Part of a small language model's weights.
Size: width 896, vocabulary 33972.
Architecture: LayerNorm before each block, learned positions, no biases in attention or MLP, normalized queries and keys.
Training: a variant of Adam for these matrices, 813M tokens, 6199 steps.
MLP neurons of a small language model. Each row is named by its layer, matrix (up: input weights) and neuron, and shows model dimensions 410-505. Each number is 500 + 50 x the weight over its row's rms, rounded and kept within 0 to 999. Numbers have three digits each.
A block is one neuron, or neurons of one layer that tend to fire together. Before each block is what it responds to, as a language model described it from the Wikipedia text at the highest values.

Transitive verb after subject. Main verbs right after a long subject noun phrase, just before their object, e.g. critics appreciated, which also increased, deployment decreased.
L6.up2328:444420420473560410479503448566348441596498517484480482498526511470507622521503489514557445529541510566435404593500539480485522509444468441550567480437475506550537460516502495527503398550377456474484488470465501492478478488467564483560530481570453602531490470498413486611536496428456481573

Transitive main verbs. Action verbs and -ing forms, often after a subject or "to", that take a direct object next, e.g. brought, held, destroy, crushing.
L4.up996:518448514541474554531492471535465463446537462506516455455521548552564518598451507502537460600491491553575433519461459503524508521551480466458556456541577380487557507376415498516465469546577405487519502544438565436540443574602548493503480522509458566542519421495441501569514545584502478467
L4.up1496:534534485511460494627559406483507486497463501358449505465495557498607414576491475562555474466540551450516488561418535412542555546498586473407578519527546480549510553447458475486543491564513496519559456527474497482545423538494431463544447542447457557422548517584520474533484573492533581566
L4.up1644:527532508562643448407482475515521531482547439444483498587469537529492480523472458483488457527518494576483489440374475487496543524529518491562417561526481515458536491463500453473524466623541501470495425470462394541455519476527543477541538503534597472520533451517521543544519557588466475511
L4.up1813:539445518603599516492501575487424532496443477458481458508492515409578394571532542511441444454550493488550491568458543454464501484529521440476520497588568512596501506444516450461473464496511463431540467463447483523490523518478473479481435531507519500601467477439495518510515439493514503553
L4.up2061:550495512437513513564509501462457451469591565451453393483538488595553580541530406452537419483476472537491439477499476509453436486465489480514426482442483528483448474541434587619598599494488479507497392448533417447539458557457548554540524537544452512521552401462526480494440426615501496539
L4.up2658:536476491423475514561439551433442388453518457511449532557572496479473503586508561435482309503534495479580371499409421490539561422592535574452478443517587531475523538494478431421501543459559558424447515610440632483558549512478445478529464659620485535511461509459461537471494420434522595514
L4.up2901:549520500493556478511487475457370434514423535439470467519515549553611555592436564563535406472494490517550427443475477381574461359497486507534531464548535565424572494492468486534549456526498439435535465445468444538524431446579492490522453538558564555487413487501539477501421584554588510524
L4.up5343:434527407547480509556575430497585481451546468442445500559462467533511503476438536495491437529503511513502429478434530497435548419552505464495493586389563528477500560516474447522559582480474442391494505494472482416464518458431491516483547497462549515467402482526462533576470444547460403571

Digit-group separators in numbers. Commas and decimal points placed right after the leading digits of a number, mostly vote counts and populations in tables, as in 224,764, 4,000, 22.5.
L6.up1339:498470510523524597455499473507528602485528532634471491466484461562631556497537408479394495483497476554531514527549510550497507612520467612526461478463560583472505529491474443523540479481502558443544464543530486573533577539441495532482556555519509494491466527478455432533504460474506455522

Attribution to a source. Prepositions such as from, of, by, to that introduce who said or reviewed something, often in review reception sections, e.g. critic from, Raisler of, according to.
L4.up743:467504451527562501445590496494471479553536513484480481542565458508535483512557485491530539432481519473584485585555481638452511593548468582497474517468475514554493600435460537453461521554545481492500425473496403462496554481522476495568594519616480517529448448508462556519561466562542548561
L4.up905:362524535480477546466505449587386485499497494465467456501489464506547549532522509517489519465500549443524480425452410504518468466515459529495493512430462521481604494497463398472535648457563540458544499459512435507423484558539476557529460490580522508581452502483554435483558512506470561514
L4.up919:473525548398460516565500509535458549551485592481544453495407477539544638491446467466495574501532438557536530442500539620522529576464466555481429529383434501502456442451479509548517502539535469535467526524559459576471515538471503592535510517591538520430501501595524456501555473474523414478
L4.up3335:518450507492499483555487562507521575511475551483499489571520529541620463481544516432501532558499559444490493514606399528444577481379508525499594473473473622465501568437509568503535498452512474461433462532517449506532498462482422487479469501416568502464548507570443524473553447444524519494
L4.up3775:455549453550516465509606497456446456581548563541468460480553466506615524571575496437457454441503455526528460495573448447578465504485490521489441469461431515501529492525483461436532530500527468565475458437464600470470468471465520509523481528530527509477508481525458511528506513417466550412
L4.up4500:540593536503426521473514515497538477579495350448523436504486512495517483643437444474458433487476533457532528532558493510520485530429443464534527478469515495451413503442524459622578464520587491473518494482457523500494492510473558493564478521494477488613516536447605462484431504520535429560
L4.up4958:476458468441415465455521378598521425501432556443461522434532570469488494481591450471533499550543347500510458606439479485616503493510419486529474529511429519448547436592476482562479491404457492566500553471507485493420499543482511450602614452490457489578582477527475479415454543463498554481
L4.up5150:464543508464499565509520532546440490582471479560495423451487520517545601506495521333434484461435407596497449570572461577549540487532573553475439341524473568476574514544430583551485523517581481489578482518493531465498519429498502463516471482456472504423510537515504392509437598451435521474

Transitive verb or preposition heads. Verbs and prepositions that take an object or complement next, such as mitigate, experience, discussed, due to, part of.
L5.up607:557510587510550492482463481425489511432496509502487479434506509451544456468478466500422451525516513509549434555485382629562514455482510557489459497527531522441561567502382489506529459506553453455477464428588497489521479580579585446444529682486410569501504449563394486553464486516547410524
L5.up871:542523520543527543487509386521560511488450445541492550412522438516529537614497503479601407509561504597464471519580558556523481575499448508443503533430513509392392566478497522501544500469490500472569385406516471510502561504343513431495594518522477509516527465484575537504531591479467454516
L5.up1643:540503477539551427474521523422541483522525435523478456531614539484459634421596564523522473502498518548420426510480522486477518533582462451441507492458523634542520464459446485607489506444579489486521511447425559532478482525489476460525504492536491529480471519524513502498509459440475546570
L5.up2930:541514552567456491441482532478472470550460554459462562547415525485615582557449425448582517565503498473415452488536441450465546469541447455520383522533479513513527488459491502505599483512467539511463450555488551542546465545449565435522500621526553510517476457427522493521526595470561433550
L5.up3893:490481539520590511489574475515499483447465494474514492479462499561508528485534402591512436501464434511543434471454499587460555566513477536382464578563554569596468443450434483601524540440462456412387463476521530552521547529498536438542525549509430469523474452509501533503536582534470438580
L5.up4544:332482500528495553441529445586483490505503563465516514525522423532501501521565525496515464603591534493576483480465530481508494429576423533520463470480475496570516527395472454511478489551509515454495554479558519367442503519462453456552501456530492504457511430562509474519509514438440455493
L5.up5160:624448516464494580488446478527359425555570539451488432524542573526501454535512467489421474593517494538503455395429523477546526449492533453425489441480487488605553454477536546579511526480497557443509475524522466507535536497515488441492542545552486460474450372514490560477520507364464477505
L5.up5283:465571532573498522493562496496476521439462548560483468547470500420390406513494477521482464478517564566467540500490475513482495407518491470503547415547459491574473435468495503504476519573483421488466518581407428547494445569463555503530556553572458497482472546521529470516541539459399550491

Publication names before verdicts. Final token of a newspaper, magazine or critic name about to give an opinion, e.g. Sports Illustrated, The New York Times, A.V. Club.
L6.up3428:487502485562534477571481527402342517566500613513485461603378465523588480505484485546523548564437543563535527549443442498551529574464558554438473540379523433541497493572566520402531512568520533497526465462525507514376476559455518473536615542498503548503550549606422515480546464441432465521

Institution names after persons. Tokens inside names of courts or publications that follow a person's name, such as Federal Court, New York Times, Sports Illustrated; also table pipes and name pieces.
L5.up366:484510587559590482438532526518579488593554526500433537468452539474565459490601492533450546491522614509463447576506564475534488526441536548456488482396497436460520411509539462401589499556523475513437478486508470499468522474583534452524544506536519526522473453589556478500376496438493501510
L5.up381:505472465573529486471554518493531570512427448438531355440418447502524566475458519566489483557481478445505498468471535542477539547504539524514486538563418516515505423462455607522574540425520550378455570441468408464363461415539545598480571528526497460582474487483486485510523508384406549447
L5.up1686:556449495566475482425567567515380485528511574608532464434489457446554501467559439520584490565522596497554464474477387484493480509453530492532516463489491532503455505561455479493475488527516465363566539547541513401531506583381514537473531515538549519546409442593467444562431522469430517551
L5.up2669:536567400549562437502644543471545440501509531483359542493424501576514541577415440480449477473504478481509431424496442555507549592542429524527614457552343559448457461498536452462603508541465575439550569541559497520476546487518528564443551504482501446479486598545566449540491524527452468539
L5.up3556:495482615447466564494522530423469451536475410528489452506402542472505562536524479489433466475556526424577560510449473575572522491502541526583426539570521436513482454460577499613576447578528540450486515524505614491424495538505528527382530537488456521515516557526521495470521494482414458406
L5.up3932:418550500486510491436457589498516514583513479526462459511482470453553500491518462456429490483470457471494480531582447553522613540446491604490556435539378475508442505450465557520525625518492527446567463510528541505451574524453540528503441441568575531557430541478506505568436446453479485496
L5.up4152:465427599505445473529585429602506477506503553440536583452435581504504481587520499511497518509537430458559541473451572477481512553542575565405540543493534492484441551486500518404537539470584527545424558493517570476520458476406486493473494531551475585489440522523486424556486491581409572476
L5.up4341:480493599551434439505542404557511506528457519392454487444463509611511469487486413466592436541574571438500525585514368610438514529457591403441489543479495522557503539483586512506486541493500562424438489493617427453496570492498513563535547526519472483465544499551499392535581528551403451435

Digit-group separators in numbers. Commas and decimal points inside numbers, especially vote counts in election tables (158,404; 6.23 m; 552.724), plus some table digits.
L5.up235:497461532576562540432494454451459497472447545541525383505500464477433527596478484467596551549492572509564433569462555580454514480466518503407469481564460486501471574466377519531516480434423517448536449478516491449494540576527490513526561533493614450512502492568511498527486513437468498506
L5.up410:413500559486467432461460456527511497435491497595485501461529552485590457513429527604560502427521531489521524537515516541438533492444459509524518497516490483447533413414406424544632553504498498442508430497498527499602477495503500420530508525495454514546498513459454503492562411484561441518
L5.up1399:444503567521509509439478528579492638534345472470546500500467541462447440537490545523511551495408448569487402456467467494441624555483532532551608520421458499478453462566507492550537496498450523437568441489550504530498531536408516516517464527450536546424455564529487476527473497535491477509
L5.up3209:456474405499477464454498545526502505512448599534451578434476482452454544467570436479540489552542463451576550439505542531460536536454465573487409551381463443537453505478490420570473424555463619582463497476462471542507457445417533541465500575388499417445437404385438408546488529537474485433
L5.up3326:469417451426521597413436461480423488554485535551489499494539554509527542520520437537502427456546454463450508468423482577422434515441583551392557525563496539518488510526559457514589510489578585509458571481561415595457507547490503535566520519434439502496477428479444494568469466423520454328
L5.up4273:494473525486560436489408481433585430554504595509416513464433541496445518616536537475446425526551491625478518447490383486459498492496471534495453542402525493426416502438418420530420544474479463429481450462590517498410511524506617577497519527393525487565400477465455539487459571592566393504
L5.up4468:438526495549473538540489463549483524433479520547547480401461507423487476446505545456508445564471547544485504574557514576410564418505608479475483485512493459418456424455488508576479497477460478498479458371458519506451473563556516443500425478541597566664556456520476479498509501492518443382
L5.up4484:537522525551453556532441594560548540535463564557468506552463509446541475506580393553475463512483499528484538479471514496495524596545520433497511546497492540468576421581550581521429549446534548496586411401597469460541555496458475558499540511524511616488621541568490407506466531482523490430

Thousands-separator commas. Commas inside large numbers after the leading digits, mostly in tables of votes, population or areas, such as 15,573, 7,859 and 1,500.
L4.up174:407537523581625515563528533429557520512488487542477480359479542499476493537507442434453561503390442554514480466340474445455529506450433460514524532552474524500473458531505509504581457532508542527514523381510388481485490563542497519550576450516497514536571477605511536517471499495527484579
L4.up292:394388425578498502444564415533481363391456441507460473449479534503566423580502474454497508466588479492473484505477461509542535538580473587534513513426455494555505484545529478479503582468418500475613456430449452581450439525441478472480480477532491583548501489614463444508467528488435408482
L4.up462:496556501509463492440527451415519485526559539492544463405529513513592500538507401451541411458548522481487489519481459492526561472487532432503500529530470533597500511554635559436508504481501448497493485552519524465539475539475502499502534510548552495524545464569417477531471487515484465568
L4.up1869:465490577506620543575488539468515578563525412523335569540475427451528530470511443400537544475526590477547502423416408390521478516489478469514569529478475528526477404538594490515539459543489487546481473510536440493526520462516470445545521505608447470545465367500488540551503553464524563505
L4.up2206:429556572604576468512539551523503546493480522510444462449558383439462472528432479479477480606538445553517553524512478600399415497514433438482546496494423504561602517579430524551521522551509518530504444377473346526418486465523435568532486491481474530445517486565495535522507553452496561528
L4.up2863:527468541548532491513560433540517571501579507582552568427571528539454433463568550554517525447514524537524493487521557543526516515416459475436429441456541486577509419535488588559585491453442438526527514540447427480475469473435500433519509476490533519449559445536546426474402471431496508500
L4.up4220:543508347538494498529455425558422443516470425557539540450487581490433420553545397580438507456513439423515551499524459478503510566472550425474488512593417522348424547454476476544540459550486545502409474464489463493481477449533501474590529509546489528551460554524466489477565491435542570529
L4.up5295:458494533442487562533428500530506453546536501519510531489519520447510510578603478555481560604407588576536536480430484583453486503495541601497585505467511515519425524520506492452512397528517594479462477468495468542554535544408574496425594523486581480467472486460453479465431497394511441520